config.yaml
n_layer: 15
d_model: 224
n_head: 4
n_kv_head: 1
head_dim: 64
d_mlp: 896
vocab_size: 7675
activation: "gelu"
norm: "layernorm"
norm_place: "pre"
norm_eps: 1e-06
positions: "learned"
qk_norm: false
attn_scale: 0.125
bias: "none"
tie_embeddings: true
parallel_block: false
init: "normal"
init_std_qkv: 0.0334
init_std_o: 0.0334
init_std_up: 0.0334
init_std_down: 0.0334
optimizer: "cautious_adamw"
lr: 0.00152
beta1: 0.9
beta2: 0.99
weight_decay: 0.14
lr_head: 0.00874
grad_clip: 1.0
warmup_steps: 204
schedule: "wsd"
decay_fraction: 0.669
decay_shape: "linear"
final_lr_fraction: 0.1
batch_tokens: 65536
seq_len: 256
doc_mask: true
train_tokens: 439700000
steps: 6710
dataset: "wikipedia_en"
MLP neurons of a small language model. Each row is named by its layer, matrix (up: input weights) and neuron, and shows model dimensions 48-143. Each number is 500 + 50 x the weight over its row's rms, rounded and kept within 0 to 999. Numbers have three digits each.
After each neuron's rows, "fires in" lists the words (lower case) most often at its 100 highest values on Wikipedia text that the model never trained on.

L6.up394:511482481449485525470471485458469494510486506492505545486519491537513551497602463466464513406405456462471468517557544512540534398385461506556447503496520559517548606541560494496454506502474467453446486514561530499530557523501511479536506454422404483546496483400541438574554590532459446517
fires in: "had", "have", "given", "to", "that", "having"

L4.up827:500508539570495501472533436575476528502499510489491569503611511515501489492588418578505516582500448552586410517455373504557586549546537459520469517447486540563508519457457588425460505493551520464436419502564565407605441445437480468545478516508492497437402353570471494471534483546550548461
fires in: "after", "year", "early", "of", "century", "in"

L4.up17:572496533532428487472543422468413510511493472512541516602509480450510472525474494437464562549525515603565460557495424549473582473468431443511447480478487479536521595463579486533433509653374444388508463474567558464541537588456572492451572501425534517599459428480481518415523587392551427582
fires in: "for", "the", "of", "gave", "published", "career"

L12.up823:405503533476452484534462513532423461423594476598576502624473440528537438544457494489468549569480495569450537532535472520464479492526507466519472441497489401518528572517532506486532517541466409582449493526409516420469420501499538482473510422513527540497534522568453492528590444538579458477
fires in: "the"

L3.up369:523496527632472547418558419476469548435437431560498537476479485465453399529450446550457502540454541496524498552533493473495508480418545562536508495612526517576604638546481539502505518478424468437531515444478456558523509505573489435526514510603528508519451410419548416446487489464512490449
fires in: "government", "s", "us", "financial", "archaeological", "received"

L6.up534:471518542512447445533554447557473522480588405530445487548487532466465442488493512392563494582502450588444535598470427450510519585545553530544472509547507477473513474489455554511538462549454474516525438469499573437577427503522493447531506484563518532429435401468494518486465430482475547488
fires in: "first", "second", "third"

L2.up503:512462534496424462522513444523355560547539509490570471549528456546526482496498445473477535538435538566508446524480428493490653474456426520484561449532639467534505530450471431516508494591447521445485493504540492475509490546617466502522404454570459472540475480503545512447457641486564566500
fires in: "after", "the", "following", "to", "in", "of"

L10.up193:531404499559446524405546511440551548473517514540432509514415451520537479553428433512492561572574497575471412469596474446551602424518446504584404440499498530590499519538511523540473524505533507557434454422456507504400557522475439439481466490488490580630462480520524433579489464554435489454
fires in: "not", "who", "that", "would", "you", "we"

L4.up689:493517504425476536419398553545513521488495457494444466480475542557527492486387566406486595486428431568393563503546478516551531482480458584601563473523469501466651497474540508565501507526438497498483405504562452589509494512524482515482558599477515501477481564454410473595508497542497493452
fires in: "most", "of", "many", "all"

L5.up234:454457489460538477570513588537560571472512485504480548484514517462505472502533426494609424632507495568504591483465465504518530443404490487546485512513549457559546499473477501616538435491460453408541443461485588502513507527468525448446532522550492496543541442532442439600576464535487467419
fires in: "same", "early", "late", "later", "either", "next"

L6.up629:503602504571509451576431373517449439564380501455543486468540517458514524524507562515464570603476604535555528555481467535458462469538472463511572477582546619476554541527461536557462366473543488467497528504456508521477507619555516483528410494422538503560464356426458454508541501581501515500
fires in: "on", "released", "at", "to", "l"

L4.up86:461558515593525539454576465564439510519511412487510544480499520479406595578444512505484515490551530470527522486531417436461477529563553536538435533486484479528540508484520407604474497523526483485417494499423523470589487486466472457547501467396500547548457364493461470551566503486474397604
fires in: "so", "there", "since", "what", "time", "soil"

L5.up413:460534507445499469518462522470534498522461472442392535457463562517555496426514429501514548614463447471549528524422524582504554487532472623569493409524503422597570533452521518469411483458456450488493541492485499488458520529554511446438474520482570413519442448441477467476533501479489505551
fires in: "the"

L2.up63:484562489519542444611461446512412452399442388461591463463545571499459487514459457575568502472523533483560437491521480524503363534388549486618466551547620379545462466492535454578501528480480409514563598554497485481606436516427507490536402530506485536493518474382428464495501616461449507607
fires in: "on", "as", "cast"

L3.up549:466502524491418586467545511432395475441450430553517514609449481482512508425553495507495459522563565571485472551485521430462564408534541516484424535504467423483476491549507480548508535574477464428487465564490477499516449473621445451538502459561448486521503480452477507551550549554510454523
fires in: "to", "the", "round", "time", "uprising"

L4.up255:427514496514481501433497475543509682523473467552538561527528547519568538495492471519520612553521476495507589529557413541499536500450493521556515438485540475548513447547562492481547503475443487439504528575461459444587479459536552481502587525565493391467474480463478491480521447377492504502
fires in: "of", "for", "government", "most", "best"

L8.up616:571533483510486495466523495419523497500559398554512535495473486557524446454450543432494489582562581503530495490376520547427501551469389527550429520459567472594506550543516514500477491535404490494475420514615528418549514459454535473515522541479520517554499509435456469572379553558496509448
fires in: "first", "oldest", "second", "largest"

L6.up454:539562547519471471435475450513526594507466522542576504436477461440499481517496556544509461488503498508450426553524397510505541515514508485534375541543564471492569692489439455462464541499504471406467519459456494563531524556502480451594536426428462515536400576547504451417585507455565453458
fires in: "with", "during", "part", "following", "to"

L6.up602:494546541521465575449466427439456492490497498572483556474573496500478492514445419470451547413403444523498546561523420572517438527430462529494476422512534543568557540408537392541496571416503456436491513435475576474588473534523543498474512493504489512541458420483488492499529415510539532552
fires in: "of", "a", "were", "are", "s"

L4.up76:498576469525489519503408536553375536485480413488473450514497622609604515533419493492450505478448518555462592536479494568505432541466566593504523442486468452452634497441493521474516490447493461503527483508539466459642527490472525525522517622530515525570538430516441455441519537504559505441
fires in: "the", "of", "100"

L8.up223:495497551611525411502524404573421584436423456549538512551514402533474545446501492630417568462475489502429468510566511513579473418474523551536519526475463517463446521534506425512545390566434479486443539534419521472524385598499493494539513556481495483487507481379479430474535596468496425490
fires in: "for", "of", "on", "merchant", "designated"

L3.up238:341465490573508493550541512542464505480522433489407531468576495540496571386462408480552436429542456457560482551490538547482479508540419507592540460502486553504473472512440486476494389423457423475576560506440491462579443534448552412526509515544442544497513461499515468510483533635530358484
fires in: "first", "originally", "a", "2nd", "third", "second"

L3.up105:554537478484543621534504452526525466450493380503471557547447537533573443395445553449480489419511503396441471452418457569541421537551497522455519424508489366584555502571490487423543513567397512537420431438543410407587532545503479515505486475501494515515497408467471549525514404453490524593
fires in: "the", "each", "carlos", "this"

L12.up669:474541502474506464425377454480540570456471521544453494526528554518539625469490522507511502545509457562453545536599541384515556474471510545537377458439471447543549517488535566474523526478487459478429427510489510513532578491424465421485430467456454457559454385464478466562578505501512535537
fires in: "who", "a", "which", "she", "to", "that"

L4.up572:506552487520420511420489444501472484485500441504448568541477540548559441457506551581405511435478525566595556533459506492455567580529472513541457473497538546473568542566563575521403451405561457444521504400548538472485483514493498482481430487523536436463458458450398472542510392506529575497
fires in: "the", "to", "of", "honduras", "scientific", "his"

L5.up205:552450485467501528509412518550394496463543403578521453537612535528499538445517475544503482553506455545560474411520485521437509518444507476516487583467530475486479501483504564492418529425432516438552528532579439436562450515479489476549483520540474556456530453482521588547512516488510518552
fires in: "the", "ann", "constitution"

L2.up515:539478488542535464462507510460530430392383427395424539519594516544456436561482538529491473530476460659557530576488480550531420597501510489558511440425469437593504552478510486470482533569473496550524558484517538497480488532492500495485536509604525551565518518519547499394526551417486478540
fires in: "a", "three", "four", "two"

L12.up24:469507514481476485512435462495392485510542563551438480562500537512579491468490431475488545534510472450455441485451471500572528423555521504582544514469655500441567535485564547498485513467446428407521599490379471474574502555618515427483495510584499535484496396447454472521558435532481492336
fires in: "to", "a", "and"

L6.up451:600528482466521543461483510431492507461326476548478580516437495505601452497477518497566431515472395501544501518551403542551506429476517504556505474519446508543604526484522507548490547383492481516502461498440502479473548541485528484503549514383558453503474532457418520584540456461620424566
fires in: "the", "this", "taking"

L2.up34:495503502562434479553525481463418469566503417501492561443491564543484436564561629593551517555409477500449485485530515452475460491520511475501481509523580558507616528511466528524435469575447529471426467456506450538443500586432411449567474532409539515600494380463460490508468523550524522460
fires in: "him", "of", "aged", "too", "them", "assumed"

L5.up326:543494492505436628417482490476533466496467490522456533515444564487535424493455411506541416559551511512501459489553455499531470460439487561577455501542599473489557571432472494442568545467570446438508523489470484459500515454546522468435488412438487392502526509375444538720556453495532425535
fires in: "to", "was", "can", "is", "with", "a"

L5.up44:477574517514411519604436511552487536520482526517478497486594586554564425529573360613420487569527483523533456597492466537490538450426508472574410473557576505434632473419403440476531459501573523459497493456488541453494523534508455464499508466526469510547421562624494548542576457551544531502
fires in: "between", "by", "both", "the", "to", "are"

L5.up49:546489532477577541556459363457499491488478514468567501494578463499499433456578397463474517536478372532432452568490438586530452559504450504557484457510565438572538514427468522569471468477445473398458606518587492501484510529517546483545446418501521493533452447520441569496421482480549540444
fires in: "on", "the", "a", "went", "win", "for"

L3.up274:610511498531508542504506537571517565506454458560464542482517529494455441474468523471577432498552476461464527455451475531499487557477500485465588479511548433537626519527422511479476555439480429500434487441526554440547509462553535479561545527504551468550458415474416459528519443533500417439
fires in: "one", "first", "second", "third", "only", "states"

L5.up791:423525525507535465530460513482462563507517534593547525561503401468532587412548418474477527587447563549481589540495469499504577458463491550423482476418515424647508512579554508579450497539483551561478452477472472425569507504536467420407502538468547390483498481514550533422563560529624431507
fires in: "the", "silver"

L5.up290:598613476446602550620452464470471451470513488471484555603578578479459567446478480484565527545478457487431437639547480533547484522495422561581436547552524568527595553415518559520543477425365455509492506502501522498461479566534582454487477552399482475517429530500501461543513406474479521569
fires in: "in", "won", "for", "on", "within", "among"

L5.up659:526553542551528496460468542567520551504456472578482542511457538533467443340425559480515492540520528458607531489543471504451573592478523478597506542496560414504573498457529577422486509474468460466578394508492424573586408546488595488395548441413477504462493476489444489488535542498499450484
fires in: "only", "than", "first", "every", "each", "oldest"

L3.up660:488449514490388537536521433431519504472399513518516565518492500467642454472523380536553535503563496442520441591480368563499470455470512560551506507420522497543589603495593455546496537541444401477440502492451481535520567544493495455515467450474535420515520498423434441470490559525471469570
fires in: "was", "with", "became", "a", "the"

L12.up126:553474505452563426554508469553529563476485546493540511499535483549498473533420488547552485467517507543511486634537461500388545549492514482598400496520497452491484506451474582571529435516594541443571501460509424441494420389483623478515515468466567481515405528534518465457475541513515449468
fires in: "in", "component", "13"

L2.up732:485457480522533570485522590440542522442583478504586475511524553532652454447575437644515468601567508503510515538475562539495390489476483449551563440541522419488571515505416440585478469489543533544470484457504481452554486492528511493502361481522599539516476534511435507583502528494507479537
fires in: "from", "the", "ferencváros"

L5.up65:416480502447479539383450527449488564515504528436565516451465523523421540530531471569522529461504487503385502497499536478518477427489522557558502542439536527653459482502537512475479552472438416507437405488532471538437577536566510496536452473493455504483498537502499421455451426498490535551
fires in: "it", "there", "therefore"

L2.up780:434554520554521541455548562505522488542434475503505537481575517507609477499534431458559517442502432489498451527519474492542501499545449485534515500438509506496588440525582479525491487458486530499459585488492463586543470515523593494421464466478452455436557507432404455592543460533513391485
fires in: "and", "of", "the", "with"

L4.up831:489506526511487412441458530462614487520371532494496471462502414479565468464566423457440559541537508527461515562507430495503456564494496557519444462442514422542539514507514469561514423472494469518492549566477478481550575530523470442550520484594517444536399488493410515468585583465492423396
fires in: "a", "body", "built", "organized", "story", "style"

L5.up297:433496475483358498580527553426540550500425506515508538458461462523576416472521482540615485504384561418421512654499551601501507465491519524524493576493503536503535593515496476450484482511483522526509429482590388459543534482494522457475466533375516436602437495495456500472559432472480519518
fires in: "and", "but", "who"

L4.up630:505482508585453498575485451503494512545377471480484503551481524570462539460509513443497459525393455460326531552529439526538443466474513449508476432431593514542574516459502494520510441485398532488477525457510488506524494560455579445539545514474398489547534484441487444530499564541534499437
fires in: "had", "have", "has", "having"

L8.up734:477515494440461525453489545517510612439313481532536506535393438456528515559412594453500564519501427511456516543441451546459457436466534542568501454592526559487532509589567535645547497488439476395607445519515561455455471529483499506512445592443483540542433473560549514471544447547539520508
fires in: "the", "these", "some", "this", "both"

L5.up306:518501525593529410462531463432483428464492460561484471401427473435436472554408455533564473488542480577557493515438509462590526530484504536516458531476492568491583615454506496500439497449489445486429464559405580522560498451540493419459452471536540399497434428406424524470519458579521453465
fires in: "a", "lieutenant", "of", "surrendered"

L2.up757:545517511413509584565478369464476519474477402431431523554550569527594496504501538483484530548507439451510448477512494511443492471556498542568538420484511500533564568513462486451554527540515489441440514463518482508388546525591448543516407471562488559482514444500499516502501456599512502555
fires in: "he", "was", "they", "she", "healy"

L4.up198:430469536492502502466391513461532465498432454549474567593533504541567466387540481413419569471495450489484450475536453517524476531542422518572419420504523464579600496549569452499513452457500533456485555461589572467552493549602583492494555529561436532539474435537492410583499481590454494511
fires in: "are", "were", "decreased", "can", "could", "steel"

L4.up574:495480471517489529480455463475428466460563443459438467524440588486596428411448537417522472484471502503414545547515448529465497520434507609577530455503490504456537468554469608413493490453563433526549480478478483411472575552455437506523457485435510521495558424440461402486475385490421595553
fires in: "the", "his"

L5.up55:425561487568471396419541463520472440486563499542530559528548456490561442490484496560521513510508599524542474427526554488561449580574552617545494551585445509566555556413478566525467425499520555437464475445444469445492483490576523464426463479529518534462532505499575426515491429666540451464
fires in: "the", "at", "near", "of", "nearby", "in"

L8.up849:517417548546537444582472509585543580470498526511494548560548401499459428541527533430523460537436454527453542540452428499589497572481499474551465400478466492592454541516591465482528532455443470504535519495529473453518418453561496479544482467467519437566478455536496435567572445469416380402
fires in: "a"

L4.up789:527605509523499507634621459523392550471453344497478510438507515477515461497453494522527471516524466443529504559569483427574506501474474572549540443456493530544616518462520502595488530523454507536507439505434473548537531499476511454407432607514487515489486428432479481437474578571514450534
fires in: "as", "syed"

L4.up394:516638527533427448561489400564365495418425462470537581445544532461474543579451479536485522469409529488540522427549415418517583555559447498569454486517585506621576543577563434484480530480475493559483446492508565483559490525497505471469526538494450575496523533485531445543465524477515511515
fires in: "as", "under", "underground", "to"

L6.up503:422496515434523544433450472471488487379502502566434506400624509560515506564545432463518587524506535533514513508499506581490423416475474517505447453465455396607537543520561516483532457475502495445478537439536498442534620447520491458555489490436521483540480450480503429439533512481493457464
fires in: "a", "swing"

L4.up810:505563506478464408457418536567504517474436535513445463475564511609523531616466434605566572550500511500486444539558374590639491567477567544544487450508512447483555513439466530430465460494541493564494410488495534463530493439501524473490475536493537406466397502540552520487525604502463483459
fires in: "between", "both", "the", "around", "over"

L10.up886:482565558520502621482477560464432478476425534494488510521573555502559598430533468511549519558580441509577514480494464623475415480565475504515539582556511404546546549504482548525590566564520484656475369508495516454482520511545512499515466493478487513451484473482463525481554544476531448422
fires in: "the", "some", "many", "these", "several", "other"

L12.up157:467479511485428576428480519480490449516500484503512483479526444535559462481445507463510515491466497584520454527469439549541507529494512462491510426499517525537510522526524439525489466508534463582584500544368529541505363474454464495503528515562547463499518547554506514510400466570446439428
fires in: "his", "a", "durham", "no"

L2.up579:429454504512483438493436601510479456418533422551572501411540501512529460522494429481539508532476458471573538518528578531609503517542434510509400528518506541569586509494525517518443464455423454548532559470459492627550470455489448449539568504523537646468548484482463496538473550490593438535
fires in: "before", "and", "until", "from", "make", "making"

L5.up27:458513575427530495457433501485397492449481513477382518499484639500590533460399524491464624511517456471592537475471365522479500427562459522506486445499528477483625508493439447516511504462511556503473428432575588550580517417569535495508481554537497515513388512549493523485502539522513471534
fires in: "of", "both", "most", "several", "among"

L2.up514:574434518558423603489533461547543501470430482483472487613436533527519588523539435467540549520393529518512546552527381526511531390577522539565479396517582534552617537503540499533450447423498453492536482411461465662552515468460416507557490500450471482500455496466448451540412585495507461486
fires in: "s", "some", "its"

L5.up279:515499446469525526502516459533471504532352462474481541535506454483471512432434538616514530540478518539499523572396502490497565510525543608523582451458545470531493473481468551434468546501465454392532514409527511475571477531541581463513417597501512473535447431453406453470548470442528439474
fires in: "american", "korean", "world", "australian", "canadian", "japanese"

L4.up812:408422521426448501504465471470502479442449486548508513495487553487525527522471418522571479573507506602381471497374516558522503430545489508532521565484466454544440519562519514495487529532513422472471410545509557419521549457486517476514528524517447446530526449499502502567517480511569565520
fires in: "the", "it", "its", "edition", "series"

L6.up585:576517498518460565520466438434501535543561435524601472525508468516459525449512463512411545511474409530477500536568412444504446565510540551522514488541595485444561517566481476486468457512512427498439473434502471532459477565567482487550434530479551515436514453432451474480406617469455488490
fires in: "him", "her", "them", "it", "themselves"

L8.up891:462515546525422549540576376442551509512502516606503478626467429610528483462573519514506478517589480486515438485537489434525469504510486517537485583447552499529538521391430537527464519466528453541460381493416579548511514528543480505453436539537507445565483478466438468579513456526453507486
fires in: "a", "as", "in", "to"

L6.up691:491540557423497491516475472451447512524499428546480531586440581501547435441447524489541565565474425447529551543377494470480561523507448477498455431501507452512572445491504444471433502451503459547429485502522497463484490563538545487500462446524501528505436381517536519526546480453531533552
fires in: "the", "an"

L12.up156:481549517487471478507482483552492508510508475489510459555513536475515392528468521515559565525321451575514455509500515481511550459415440519540532543511543399553530554556421425544563432562452521433557528519547498398439429650628534425385436493546470470590432496517559460464520474448554490448
fires in: "and", "for", "of", "s", "sexual"

L8.up729:421534494561552450562496412446464549522416427521468506524470486569530450539471479627486586570495529440507450522498501484487480522431559492587483492592601563473520485521485467572492478461538470390478519502464475569523500590440414462410450553606477465506563509466476528543484505457523438569
fires in: "is", "be", "an", "under", "to"

L6.up777:505450447558563477429532529458403471501430407530483459440601529513490504485556439531541531493519479473556543506450461582523480481553529539545523559517529516556462517464534552519492565479471481431452421422483446446490470455555448462540427569472545491497516450470430442505409493528532411454
fires in: "a", "as", "the", "former", "s", "professional"

L12.up296:531493519540450392544549537574416441478475476463497558522560502539437498471478549472578560505562486562468609492480404552450410602472449500585466543426580518502464543399451580608488486464433500525580526549503537563487451601508478486524509612546414488488528449526509541561537508492544408439
fires in: "in", "first", "inaugural", "second"

L3.up768:484563488466532531535460494527376352424511479464567485496493589503595532467496418555476543468443408461561484466445484590551449571487498482539477458470579453479550512511445524517479447495423501571531418503438448482561533524535497494581417515498484504550499502484532574499547474491450441504
fires in: "the", "39"

L3.up497:554502509388443498510511581465529605511509452571433594566483498445558446435479474547411539574404482546599510420510362448618516458446469501491495534530520438488584493470540542413534497462486553498478348505554465470506473470563561502516535516434540507489472560484535532443560445535508431422
fires in: "and", "the"

L4.up469:457503515443360558444481482431526562438493494491485540564484478493548520455493428482350583506550565496531452435557430520491644474466464538571448501515551494486641534430528561582496494535393477426463467540474557520549540570474457468456487459541432440490485481444456534481508503505458383523
fires in: "to", "would", "a", "with", "could"

L4.up756:446459456576556513370482510510445397486409421529484492454594559467511519526490521451510477449603477471505570534537448471579536468492555593611474517485511499506542512393559493467503506588528504488592549490506499430515456533518497444469517540499469460522499397469411456455525458501421434458
fires in: "best", "a", "type", "flight", "s"

L8.up19:436524449615532516500498497537335460538423451485506483529538489495493421518489524472564474508491542451583495504470450501524460553550585532626506561514455543564493505523557438526453489484434448497477483456441473358497494612433537448424476530525502535482522553437560501407579456582507527445
fires in: "s", "own", "his", "the", "swiss"

L4.up728:465480479593568522499473471565402453511380460461446488512544475544469472430547498543495488424444426539529523579460466511554416511508475569575431513538477546445513508472490591447559467505533435506499519510591384501542512486578544484465366480405486548487508536447474408438510471500523434620
fires in: "on", "in", "once", "only", "online"

L3.up355:447631483513468435555493531593460514470498423430433490509535524495534511478503436511534491533418433518547484499494488491480558523533514553543519469515535509540583432476493445560486484565414526474488438485603437485505439514551550443508416565499490451511444507463497430396572410490509489487
fires in: "of", "american", "the", "u", "world"

L4.up501:400452490529432522525417487467535446476456517561642565599491498541436361455477454521497487490537500565442489509513512487506473550473506459507484574531484396570455543515487493490429480456457469427442548508501610485541475547579529488497473478503450415467505544506505514585562520632448532515
fires in: "in", "the", "a", "w", "e"

L12.up27:542454508525519554486503450428470549425482501555520502526524440498479474527427481474478482596538465556550393524636555544618501422490461450613466438550516509449647601477567514487500501454562435483479573534483379500501559503413450391479565534560530451557538512424462486516554478466530432543
fires in: "had", "with", "received", "a", "from"

L5.up359:509509485475478544467475479464521521498381554616510464484537507518571469447486509475547555570474486551478500521570431491500560439453512470547452398415464499562477537500536499517535480468426449516449528480553519441548522548453519468489460541431503418571578495504532408533605459486523449519
fires in: "has", "that", "went", "have"

L10.up243:477463469388493427540450506543432509518402530554540557479574442401560539507501544573531571562505425515521461516551509563563508515567549609598484490525494565566482556521427545498534521495458381495559392527479540559553502532516551436434487575480529475524501416554396448614518403512534432431
fires in: "a", "an", "the", "nebraska", "or", "now"

L2.up121:481521487514467594569524444495422444487437440533603485452563558599485491527512438504568440497461476497504526585447501516527421474477452494528595513504527535504550593615466411576491488507510363512485510555448394513541524454490437525491482501438457447497491487465473494591461461549555463596
fires in: "on", "from", "upon"

L2.up236:526579506425500542519478576457418456501477478609503555485503563491540499483507438468528519534580490462493439570512480489549420450471494505536405483563472520554590596445490464517494485463434444476456483423485627489569492518475548430474549471448575600502451520434485464480534459439576507546
fires in: "the", "a"

L12.up413:442523461544598513524507507531506519470542391538553529483571491547557516446396503528658512511602564519462527552524502520533509477426478470612440571488598459525530529478537587564450468439497383555533486421446527492552456534465444442515526563564438453461439535405463490457518488472468509562
fires in: "is", "was", "be", "as"

L4.up399:519495489469571534497509457506502553505474493464426564495526518489553494435418500515477452549396453560516597470493498428481487534414491616533549505516574455585460438554492507376470483615455524496509501405475513492465452529449537463541514466408443478540495437502503395532499418501540604501
fires in: "and", "these", "other", "personal", "sexual", "or"

L3.up720:517475504456456480469495484428517481499430481479432511614499525493594534512513566476450474527461508551446338512554551502510521441520461518512343512493497535569617540555535589501528504561464487425438492439566516519472646516517360485497452517528451449622469412398533381509502546522449482482
fires in: "had", "have", "has"

L5.up203:504518501477480539477455486568374565531564466492493491425502565549564541548472537452520568466442589598491528540565473606506586456502448432495503422549498496564572501518488435572451487484476611500419464433542548468524495542470578480493514557435478476488429512487457490493491539476477428526
fires in: "all", "such", "of", "several", "two", "many"

L8.up34:626550484532441552562524453615451386485438447525441572635513565471501437608546429434442623491472515443516510527510468581475521539469534518484486550520523565603473551496500441578490552458515452421439436468504506499596459538464568476508476512512568468484479576478503472516496430538506522401
fires in: "his", "s", "wrote", "two", "died"

L10.up739:521452458524534515454502440438492450561548543555359480533472471449528441438501484604469559506474415478473475543591506465535473515513549477494433529473569545475570563551512487468532481500425374452489439519493448487531536541416477430532476413540432448506465536572495448569582490620480478433
fires in: "to", "and", "always", "based"

L4.up360:475466534434376530523499496420484482457427530588484470524430492488549407436525412428519608639440562507537408540552382627520527502490446599496458529526580494551510513381541466476543506484538406538480433466516535441597541537470503484422497484616470400522543534520430451524546482473452442422
fires in: "the", "to", "a", "of", "and"

L5.up131:489406479474433579488446427518421457463579361485596488446530547499559403537492440481518533430477432522506505445440486571562530463554517510531529426500507423526541477518531505428460499588502428513526533506493428453595526509515531489425518541518524516496508490493486464581489446507491509361
fires in: "the", "his", "a"

L2.up462:516474541462421462509474524434510453499455494513476539480427568469613519431497411504594479568596501448509490527560372529543559512423461622624523449490514459568603440466525485479470537461503427518498505485454492454610565455538486441367461486483546442538558484472428506607566515488475546567
fires in: "as", "be", "are", "to", "the"

L8.up128:577535497550561486447502383474442534524393491467464487518533536511559509464518600571483471511457449525499460560487539535424542525537489502529490529647585458458549535478472553492424481447439483402460516442402531500422508523551522472453504506597503499489490460534517499484582460473641513457
fires in: "to", "on", "of", "from", "g", "e"

L4.up235:538440513448402565560498499480531554552403501478514569516476480487532539524516462465540556472446430508446459516579428505559574564477441525604454500523575501510580572558438488554549484501449475404596505509450440574510499510556495468485559508555486503546505532435460468508535565470521496467
fires in: "with", "to", "more", "despite", "the", "much"

L6.up393:497384507509468529431474458497549485469521522503511545480464484523438450462467333404448497547479497542509486519526554490484496444469550462521497626463523488454469499514493509488462438491471488552406479451515476608393433456497602494493556573496567422510519606542552426494487496458544472503
fires in: "and", "cairns", "patricia"

L8.up133:509504514485501445505491483482603571502463474492450550461578609584546478607543523518559571486388565495479421433575551476528453447532523515534481535504532529535622548454543429611480466434512503528434539448480436482487528467511511495469418607510481372520522547506464536556522545548578456506
fires in: "many", "of", "000", "few", "two"

L4.up454:560552493536480520510480400532477508432410475457551518561495500534523525508482463595535453508588582510527457482434433489556442452484478526499550535464496484502602541480430539534493486519464400461614473486591542482643452526466544486543433533430487518573461524383423502495425534484577425556
fires in: "of", "at", "from", "minnesota", "plenipotentiary", "des"